Part of a small language model's weights: vocabulary 34077, 76.8M parameters.
MLP neurons of a small language model. Each row is named by its layer, matrix (gate and up: input weights; down: output weights) and neuron, and shows model dimensions 416-511. Each number is 500 + 50 x the weight over its row's rms, rounded and kept within 0 to 999. Numbers have three digits each. A neuron's up and down rows have the sign that makes its largest values positive.
Before each neuron's rows, "fires before" lists the tokens most often just after its 100 highest values on Wikipedia text that the model never trained on.

fires before: " |", "|", ")", "|---|---|---|---|---|---|\n", " States"
L8.gate27:487517487518410471468534485456496453495444613483538454469475539481481475520601459502526454542498511569507486440474535529476372418496503536609490472489554601423488480462616460525556479514501555459522534501426542478528602491517583458632486478483563433543476375420537514441529448668457464443
L8.up27:431612452468478426420609466451486551453481319511514540542546519459531434425447492471513512579536544556529524532539456591472531427454423412545458551484512491400477495542478499555535444409478604465501533531465528485531448396527453442495570528594433539501510430466437537557442544557529531509
L8.down27:523500525515537525444557545415509541489575580503577489456514419512509490474486501416538487441499515467566548440478496463494427593593521499589527554444560540337495518536578428502500489474385579529485635408500483485463507507533478561470423516548453552535504494474464523538439513465441582524

fires before: ",", ".", ".\n\n", " in", " and"
L8.gate1078:488503531572491435482462458410552520540443479462513420474543488442461483473502597542459499530559520518508505509452566491573507471522443370468520487522457436560593579528455501497524570647529533542465498433524431418500545472469545479537511490565500490459469437635495413486470581558451536466
L8.up1078:484522500526550511488507531478517573474464489505484561418473436462462480547441445541473573533458536482487523563576526497467455490543528417544537588540472472449458541520426409514445552566500498499511528464458601535349543435524541513500483557500569468461482437550549469523528508571484547600
L8.down1078:511591540538494583488546563529495515409578493422411554508529516502469514524528490496546513445489519518556507457485443580549563385512435520477555489442461445474464412493484512537505499484515511466458547483491565453478446540554503520503432524486480474522545501376498503539494518463552520543

fires before: " |", " (", " Albums"
L8.gate322:578394407533511460475420593479558499536482550518519502401465494530431479496549480513439473477476637497451504428483552505479552580465442552433536531466579458563470514523460485519484529486513466463517460457446532494535404554444544545439455434519427443475426532508491569516541595556465536499
L8.up322:418579508393451467393455571473435477415535546469534477470487603516431524559517485493457486575487547578548564527574421541502526518497377425505487503495504522433520523597474397475514390599456479514576496482449546565590500507474454413563480443487555479450399540551461413527514399490496577500
L8.down322:477461572477457487512493467462567461467568479427571543535475449451501593489481525608488516463490440557422609506535513441557443503562476514504452530487494562469522468608535430582462543544522550461413467445514532482461534406450491507474511409517452437525453468476497454506529447430561459499

fires before: " by", " as", " in", " to", " a", " the"
L8.gate832:483512577448555432505433623435531481456421537590439465543477427526550483475591475497481366515489624460507538562506516487522505426495509484542531441501453527534578504557601589544502616357484437451530525468453451519469542548455589526515462587552536556579540455539602469577449522513467467463
L8.up832:484552458511563598467489519542560513554560511539508469426578474443461538531450441524456459474523471418507451541611602473613596452430566543471453572506500470511418531580507458454602549532473494536521510498485443550535576569465500471586514589434422544471399493583513445467470404501470424579
L8.down832:517494485536572496533454542530547490457516509492550455486539421405448471609559507448432479455464569475488586458506502490443477384509517418437471448441458546596525490470553575528467598559482519438508458426490456467543555496590513488635548554572481460516562404541602520599462551488480407565

fires before: " -", " |", "."
L8.gate1396:527495477533405488493582514446470475527514506446540500491548565555478472414558491548534474429361529490592589506453517526531520545515520405509460496473572595490488447560482620428393574522501401539477523560531536538613479472500532482520470466442571501485420520550444427508464454460500518511
L8.up1396:456547481566418534534453588500507497512506420504485407466474440471502504458509466529569538493394417563514558507550439406480516495541435552505480487512623573553488442564456481391468699494564489473487464542435437438563540499465535446538500414436522495406518507500463474561545528464489436543
L8.down1396:519597499569490437581553471421470537427563434675510479486547460489513475544523447528579515553509550532454561518458525451555508540567537571476518500538470531531558514546456515488525530479557536520461496492504451582496448555374471514488501489437532600581501487457578532552508501435519592522

fires before: ")", "===\n", "==\n", "===\n\n", " ===\n\n"
L8.gate309:452466502478445533479491507412527462577518615586518591494493502461499450577502450546522511498446536517487503537519532516572529526438499472548507494531524542552481502518519520550538416552524537501517510453380571497439539478527506494536401494553493486551549452513475515466484505554504464532
L8.up309:478607555507522548471591467510590514484487456524529463418460500454497484470492482506528513423555507447608505464535451526484519384490532453415464341442587427405488624497500510534482598507578590542595466560587632570498485473576429498660496519457504575507497382503479470537466522456504478482
L8.down309:520567521480552519486475471542521490530552480550503511494492471551513548464515426406496504488629457561498477506464585586446503459495569470452483553456476519553477556443459480443573464581472557508544475557508458541479550536499558374494459477432487548598542569520528527484488482563587518555

fires before: "-", " a"
L8.gate1736:560516486495480524515492518458619542493486575496478516520477507528482450436442436522577438572490516439498490509491563427512510419452430442553569498505547470460535524467505515468592537533470517522442492534475536442558482563505446429495498497582526513458430463479513469436488453520587486406
L8.up1736:475448442460479541523491516523555535600406558518514546457485471380618495573467457408557532476564407410461442531565457559482585512452464569385516469450509563491541542541544477578570517482574549471506422559506424500489590523459504514516549540567507482491369521505561582491487430405583562507
L8.down1736:542569484518565431548511475490450459454555473526451466544579600475454507454529558550477469483434515579478489488396540519511394493496493582449510629413522519501527498549570464455460527509473356547540514462445579545505511606553468456514420440442466472469533464515551531447447559535480473551

fires before: " ", " a", " up"
L8.gate74:503503457444469490523538509552520559571485517507453469433396588452462488500467495413468474485557502588441468502475477542536449468503529549470502550454545570438447572418533511530527487448612445491565431455492562513479490521547472508496512529474586561527395465507490502522443499478519496544
L8.up74:517431505491531474463463566506524541561559418471532459547530452509424526577620495493531487504545611541461491558547586493465510446505467436516567472428567559453508522543438502492515528463491470484540416402416487515531582598499500539457593578504505534562475468553546519430554443470505533443
L8.down74:472471495475504485579415441597566485506465547536450539546488471476379523470567528532567448433554561571435507578543491474524490491557537598477528496507516561453512571460448500539539520422510501515568526553424496550471445416485491505563549525458457520448515499493591423541449573444482422481

fires before: " |", " "
L8.gate2007:372430534523472469579476505448413578369408593430528475448456470515549476589462504539479512463472526566418562580573516541471496430470490421448471499493439530506501453549570526471539563530553522384470474549467447505493495477486524453524593483379502603473392468398517412436387525570523464568
L8.up2007:473439493538542513477573469481551605339466415503497527493512526519557502532479446500482436594548481438432546431499506516583388516568442461485529500499573473488530546544545464536488537444493593435551487545621539531400448479444502518500459416485503471444466507442476469525518516571517451518
L8.down2007:442483576513540422575469442546456465551556510468480494591534483433460543474450511441471361420529575473490516525551498451465461472490393446489536478542567504487500537516537572402402517515494460537504436579571484540524501536490543452601483475580514508444456454379518515578520581489586583480

fires before: " |", ";", ":", "."
L8.gate1494:504523628573473487547603535449442532586523509575517542440564599404508415522512362471478605591460459524441488552460517548432516586478460469599510500505404521454552525499484494468428464516616503476435487487573508629524627469520421509518554421523521550537504502523415586559417525553524528424
L8.up1494:499398457498456488474512499414484468474482478550611453526577503470483411564474535526427399452490450510507567504491469531543516569449498494499469489494508456470524491484444497464472525512450527517517604535492515452540524475388545447525489607505498388462440571476622435418496533454512489496
L8.down1494:501414457455508508464567579553486474515487524479506514545522506400480525503480484534553463463438514528587548453508513566555585591434626478565466524441505551521468593483575470586609426558513468473621478524483518452489590549469469547465504507574464446515466489510524474585510483475400530511

fires before: "==\n", "==\n\n", "\n", " ==\n", " and", " ==\n\n"
L4.gate185:526543535522430558525481545518535518485484585516450479445565480451543571546543476492603489496498509418411520502402554483458486517542504510531416628468520504519476504497462624406620536495454484436551584557577465530444475496459574537479407553469475566564568503486471383471499436521459476470
L4.up185:605541505502474481528426522475516540562499457471504445436542517527467526500459565466621533401459417494508462528557537525533479493380500520544459482494489424538479533485478522470425509552515460602455533541537492520442441479451470555545573494444615448507618538476473414454515512516520504521
L4.down185:522485469549533427450455502578442566497482471610427565494506476474465483457475465452560557498500464647572401514546549484495405464431505537587481479466494500505508536574385461455403487541564489627610591522484505522373515458511514532560525510431520491456471512525585439464533526455587517549

fires before: "."
L8.gate122:501446470522531441480458475543495524441452486556516556563520508534563487519609420515529576413510568507536594561492567478532476478449508415490470450535451455519575499540487501442452613396548546500537466506513539504438572502448543396454529571463516447489473479465533442505473538499420418414
L8.up122:478494511473518451531467551424506499550546413571470486474504475427465421433538517424520564557465516505526454497487528480462411511475499531490590511459529457485552512454488548591495479455578559432502466501505473446571524523514453509574531473490501485478540572482557430421474417453480510488
L8.down122:590486477440513510459441461504469560501484511584515577533535505474541524488551490541441586523515491447526527435509419373506547514486578503494393489496448457473559519403498442540497480518515534558546466500510491468517607474492502522463495451446315462423468559539532548447529492508442411384

fires before: " as", " by", " in", " to"
L8.gate1678:479455513506534485549578524502536500574557477541424547431452466521492463433569528544503533476603541574424453526479438435492470444448402400498539471556429427491451482563541459445513492446505401498445430522549344526477471517503524447545536521537490549505491468577597384502565573407516502484
L8.up1678:503533461536538459493474501571542473442542453549424541473446514436465450539527497462576479623444586523549447397546483505502624470463525511492386499471435498525446548441583559466388493540518562498492601496465479582547500564487453499460408539514479439540540466475539492543550504571510468549
L8.down1678:493388464348508527499486479475579509549466506540554433489556561490516496445546554448518479568596505524467555513400527471477510629513485495497551434505544587542592450498428472511485590429484324479384492561494479557545554499451501546494493420530471534576476463525544523471563451480497433377

fires before: " ", "ysz", "an"
L4.gate401:508541424507377516434475468566577562491400537539527445482533579487418426558494468602565410451472499570472485462460450485553494500510543436507536479521443540588434489444578482600471508392398505603489540479517545623548598591473517467530480514506518560563527512556501527555482434471477481509
L4.up401:551531439549531473490514426490525565542418569492520442525570485534481462510503455535529528567480525567555546414444481537538478537521482496445418454427479553512439492549463456523421555435443509506510547531488492522445500495516548489495467516511463591417463441460544506474533496520518576569
L4.down401:517455565410569445544391553528539507510542477489488461584529549490558511529555596477429434583489430503529480616555560492459544411419536513457516512520487509574521561497499546456464390478537448534392467468615380578544581442542479568578472524529492484548611494410517396580474357478553476467

fires before: ",", " that", " a", " the", " an", " in"
L8.gate290:444428441587458537438503530531474503541488528441562516560454452508512627460520421563476552555472454458456493455487553501446620608471490530496503600526531460525445522495579483530543525532523493495505511526478457408454446509414534552500554472509456588502522501461472474514486488491429426528
L8.up290:535447482480441449502499471525507508494519598472521489536428552588434482516538409388503571505572576438488535463524450465562550564472466510484467550507478384498516526477492489515451526470488563450503430460553404436421498495481506513428515426506402520506507528459443517509596531471440497544
L8.down290:438500602526540607498399530504474501472515559486452481602441423558465527599494579456501537455545545573495531477485424521468486451564535507466491608551469543485438528523550467547501514420512507447507454502545516548457400460506360559493614542503546587440489536442488481492524581476470382470

fires before: ","
L8.gate1878:433447532458482413536624483458388519481557501422489470506514367544492533448510506453423549461476500458518480525503501584458471484508427448481493396470486508507565529564555453540571571495553458462507423480517488548504472588537525469561511506508542463563535491624532458435501520431481495491
L8.up1878:573545438403484513478516440549483484460463493507539498500550542443599527472508521428516507528511561504535516483542471471504426535462542485461545574568542505337508601527512493551486524509394543486445567492478437479482431487507535510513487501450498467518473460479487424485420531539548513449
L8.down1878:589622510458465340539460486551507542551514416442562437431501527448539525474530583544481542525366533500425501448482524448499505515512450538445419501524440544499447550458558421550536434492490515515472456535475529544556540402432577580509465578487448492576461428444524436479613475509440553435

fires before: ",", " |", " are"
L8.gate528:538521540428549500478456508452433599413461557548487516431456448475529451521481459480478610559506571481443571452530502437456444520550413537448467427560527463538490377545498495434455514465514535539560514463452526589531549561517433487604439508468609442489439426483500457495484516479428449460
L8.up528:489432422463546557490482513512542570527385505483456533503484463530491518525462542386533457529593544592437498528547496463491540589457507540491437474614504492457532586591516445479595455510483439433495548461553502513431497599502441506414505504521518427405533533471571491522510526513552379438
L8.down528:533618452477532429488579463415463445474452434528563497395483430526569515468444479429523455566483495448531494503479463565573522478417399512481480524439545451607550475515547457495506488526473484553530401600574516542450432533485530565464436523488510497517532514480483448600497570528387544505

fires before: "==\n", "==\n\n", " ===\n", " ==\n", " ==\n\n", "===\n"
L8.gate1457:572456545519570494556546465457580615581510412514525524522493502459482424521558430471478499515492447515507494530462506529504540455443511537458434538513600488497501609406533498473558479519482501507525477495450524514482484485469441573567448562405583579515458491571471518417507416587634539496
L8.up1457:520456420469430482471507559465539526616451522503558405500431509506517438655482474501495656465489602449553485427529440543520467546459490484461553313552463506492470558434545516519535471502569513519511556522396523478444545503526447468563521518495665447500522545394492453575485503536500528441
L8.down1457:582525547541544469481533407552612458485506454432510494526462496456500506452486438512478535441418467392511544517600515508538539523396614483496591472438504519523451515536479521431522555472531508416537459416516494576472526599560507453562529424547515524525474462510519530518446527510523477400

fires before: "|", "|---|---|---|---|\n", "|---|---|---|---|---|---|\n", "|---|---|---|\n", "|---|---|---|---|---|\n", "|---|---|\n"
L4.gate1723:545373499484501505539510482585480520502529452508528437539440411566526429560508578536420444442456454520512531520589544481512581372497492541430525460489486549480587528442532480517495448565520404517588558410489434510517543386417526484525523485551508467481483472513511456465524505506483514461
L4.up1723:465519465508499484544485500552455478551560446483528537536518547589486461486607546522560414466530541471511536367425480555535579452504489521479462494454484523505572443538553501441420471580584524503634531519503453516448504499631552486513513582415390551504470512531485504430507507482425583537
L4.down1723:492435476570448532502528505457461460579582552513511562512548466495439407414492441538472510516444527482508481459442569604539506522555469471538460557493470513542554454495566485487447634388521500500521520522538493554446431513521521362587525476458510487423529467544532529422529414481497534545

fires before: " |", ")", "\"", ")\""
L8.gate870:594409503509490618469437391454525540561476525528504486493546462377545475430555440495435460489554553459528528532595410546567435494493479527475486513428448515469517485552497512524535444511448470602610503493485603544619443392529486514535485472477477500520435476404491452495553450516424538436
L8.up870:514504464547450565428422496485441482472402453506488499499398543555549551553460492438479573524446457501591494408591475518490529463543386591454543471427531464381485517518545469615550494416493472546494620540474454566461547369585441474438478453544525510452561487513395485566539512569484482566
L8.down870:523566481497479514465485441431534520382509506510390498540467439551478509425596481551482440562479446486543567493459501508536531561509511488476529512424505532483524469443538455523546474511496520495499467454494512472527473506505546479466552591465372473474467501495579450491554468558543504455